From a checkpoint of a small transformer trained on Wikipedia: learned positions, no biases in attention or MLP.
MLP neurons of a small language model. Each row is named by its layer, matrix (down: output weights) and neuron, and shows model dimensions 160-351. Each number is 500 + 25 x the weight over its row's rms, rounded and kept within 0 to 999. Numbers have three digits each.
Before each neuron's rows, "raises" lists the tokens whose logits its output raises most directly, leaving later layers aside.

raises: "\n", ",", " (", " all", ":"
L4.down1899:505509487477474511515490486475551530525494452481492478521498548480481480474505509524492498519465494519489569477474477487450513491491481481514564498480477473514509518538488485500503486484484491494510523490465524492500461485534526561483464477487518492499480508520511442535497539532502510497516526501494537486497456542517473536495522493556509490493437500473485506524525514487497506511456460513495476494494444487505491518483519510481551539515533466512511491483501523515500498503496607516554498489482504530503510470491506498472480510524474492504488456500508478537495514508498514527

raises: "i", "it", "is", "il", "un"
L12.down1143:524487496526502520519471484472521494555514511497481487470492518438500499480481503520536448516463497517518548487525494482509483503463513533518445566513504444509493508507515474506479453514460479515555486515542518487511471505506486492500503522487493472492484500500495521507537483513533488505484526535485422481500494478472508456494496508492516501495508484500456517505488464500521527502514501511506511491522527474474556487501474486506515466502527506479530478479487526487469537466506491443502537489505469490430525479485492535531481461490473475528511484484514501485506468503480492513

raises: "ites", "ants", "ite", "use", "tion"
L12.down909:488491517431539495481487546484485482530492497494515515526476532466479456494459485487508555503492478487482509458509503464486491438499496503492511478521495444483514470536502474519482493513466504532508486497482493462486494495479510461564506514506535460499485530479488527483487507470543552526483517532514497448466501451560464502498493527484496519533498475495472490501514557495503513534492480460494525496508557521476508486487528492475514496552482512479491500472517515488523541540480503521496512532484504461491508470460494519478461466533523530534501491488510528471482506501463520469

raises: "ac", "a", "ea", "ig", "ut"
L12.down660:482466521519524513539521534471512519486462484498505541493496506493506493527523462512522474491458474531540509484502511527524492504515501508525521501525546422508457490472515483524458481469483492484489487505496497485480525466518500478505471485479493509492537497506529540501516455489505532484506484506482466502498515530517505509494512491480493464479496510483474506510502461531482524544532497528461510496500490482485510483512499564531485512525495494467478447505499548525489520536447511493527481510461449510482497567488516504501474483494431512489507466518491498473547469494485472489

raises: " visit", " leave", " run", " win", " start"
L12.down1775:487512520514487500459492546487503470512499520522432528469548549471503553509511478489486533458521520427468475483510525522508530532453505504470465522504466476518553478474503456506519477507487565505519491497492487504495472491525476464479488455496500514538483506479516499491523455494557525477528513534508498537488501535515502481498495516492488514532500506535494519514515484505504494512477497429494496492509478449470487516501519514450485518466548553510513565526458477531505493501481503518487470542497522494435458526489470498495514502525489530489498493495516500502550490484493505525

raises: "e", "N", "W", "ation", ")"
L12.down543:466479475501501498508489513467523474518519505462506537549508507502504510494501503506520510540465468485498482526451469530492497511541500519482513439473507513527535455493477451502487479491499514499560498483489483488479507498511542487431508483522493522499477483493469509504526513513489498516461494511485516485512483474466483487488511488477472497553505487528530513483526496484528506497484469502470494476510496525498490457483508546519492480479502573511536467513504510476446528485441494523505473525464492471493481490542500504464498491488464480510479517548519510495471541519483509514

raises: " that", " they", " That", " They", ":"
L12.down1151:476511468500505488519543513493489488495504480493484518494487457483515526493536506496520525491498475475500463475462503472527438530495521464448477502509525458494472545498506503508521514507541520479480509459477507498474485457533439456516510523495471494528485507470509540491516517534444508489481528515513521503538501505507459490496574507512476530523477526514468483548450483483476476502477517476557529569477512476482507473523503533523479501519480508521503485543491523486504477468502528495488514502489554467503485499494485483533515527482457528527529497511537462477501513475472504497

raises: " formed", " created", " established", " launched", " made"
L12.down507:484508511539496440468517471532511458503468503500467526466459509521467473494532448471510480498484542482503496515464491511500505524530499538514500473519532491530507492490480539459499498474453465510547484432554464458472443507513555527504434506480513512489551507510503488487495497500514469492497493508504531519530523553523497471481487530514474508500459498527498544509517479520499480494493482487510469551476465442561510481460496499505484484499529457505495483527477456513530511508494447497530510525510460500527529523541529473539516505548536472509493443525520479528502475469532520502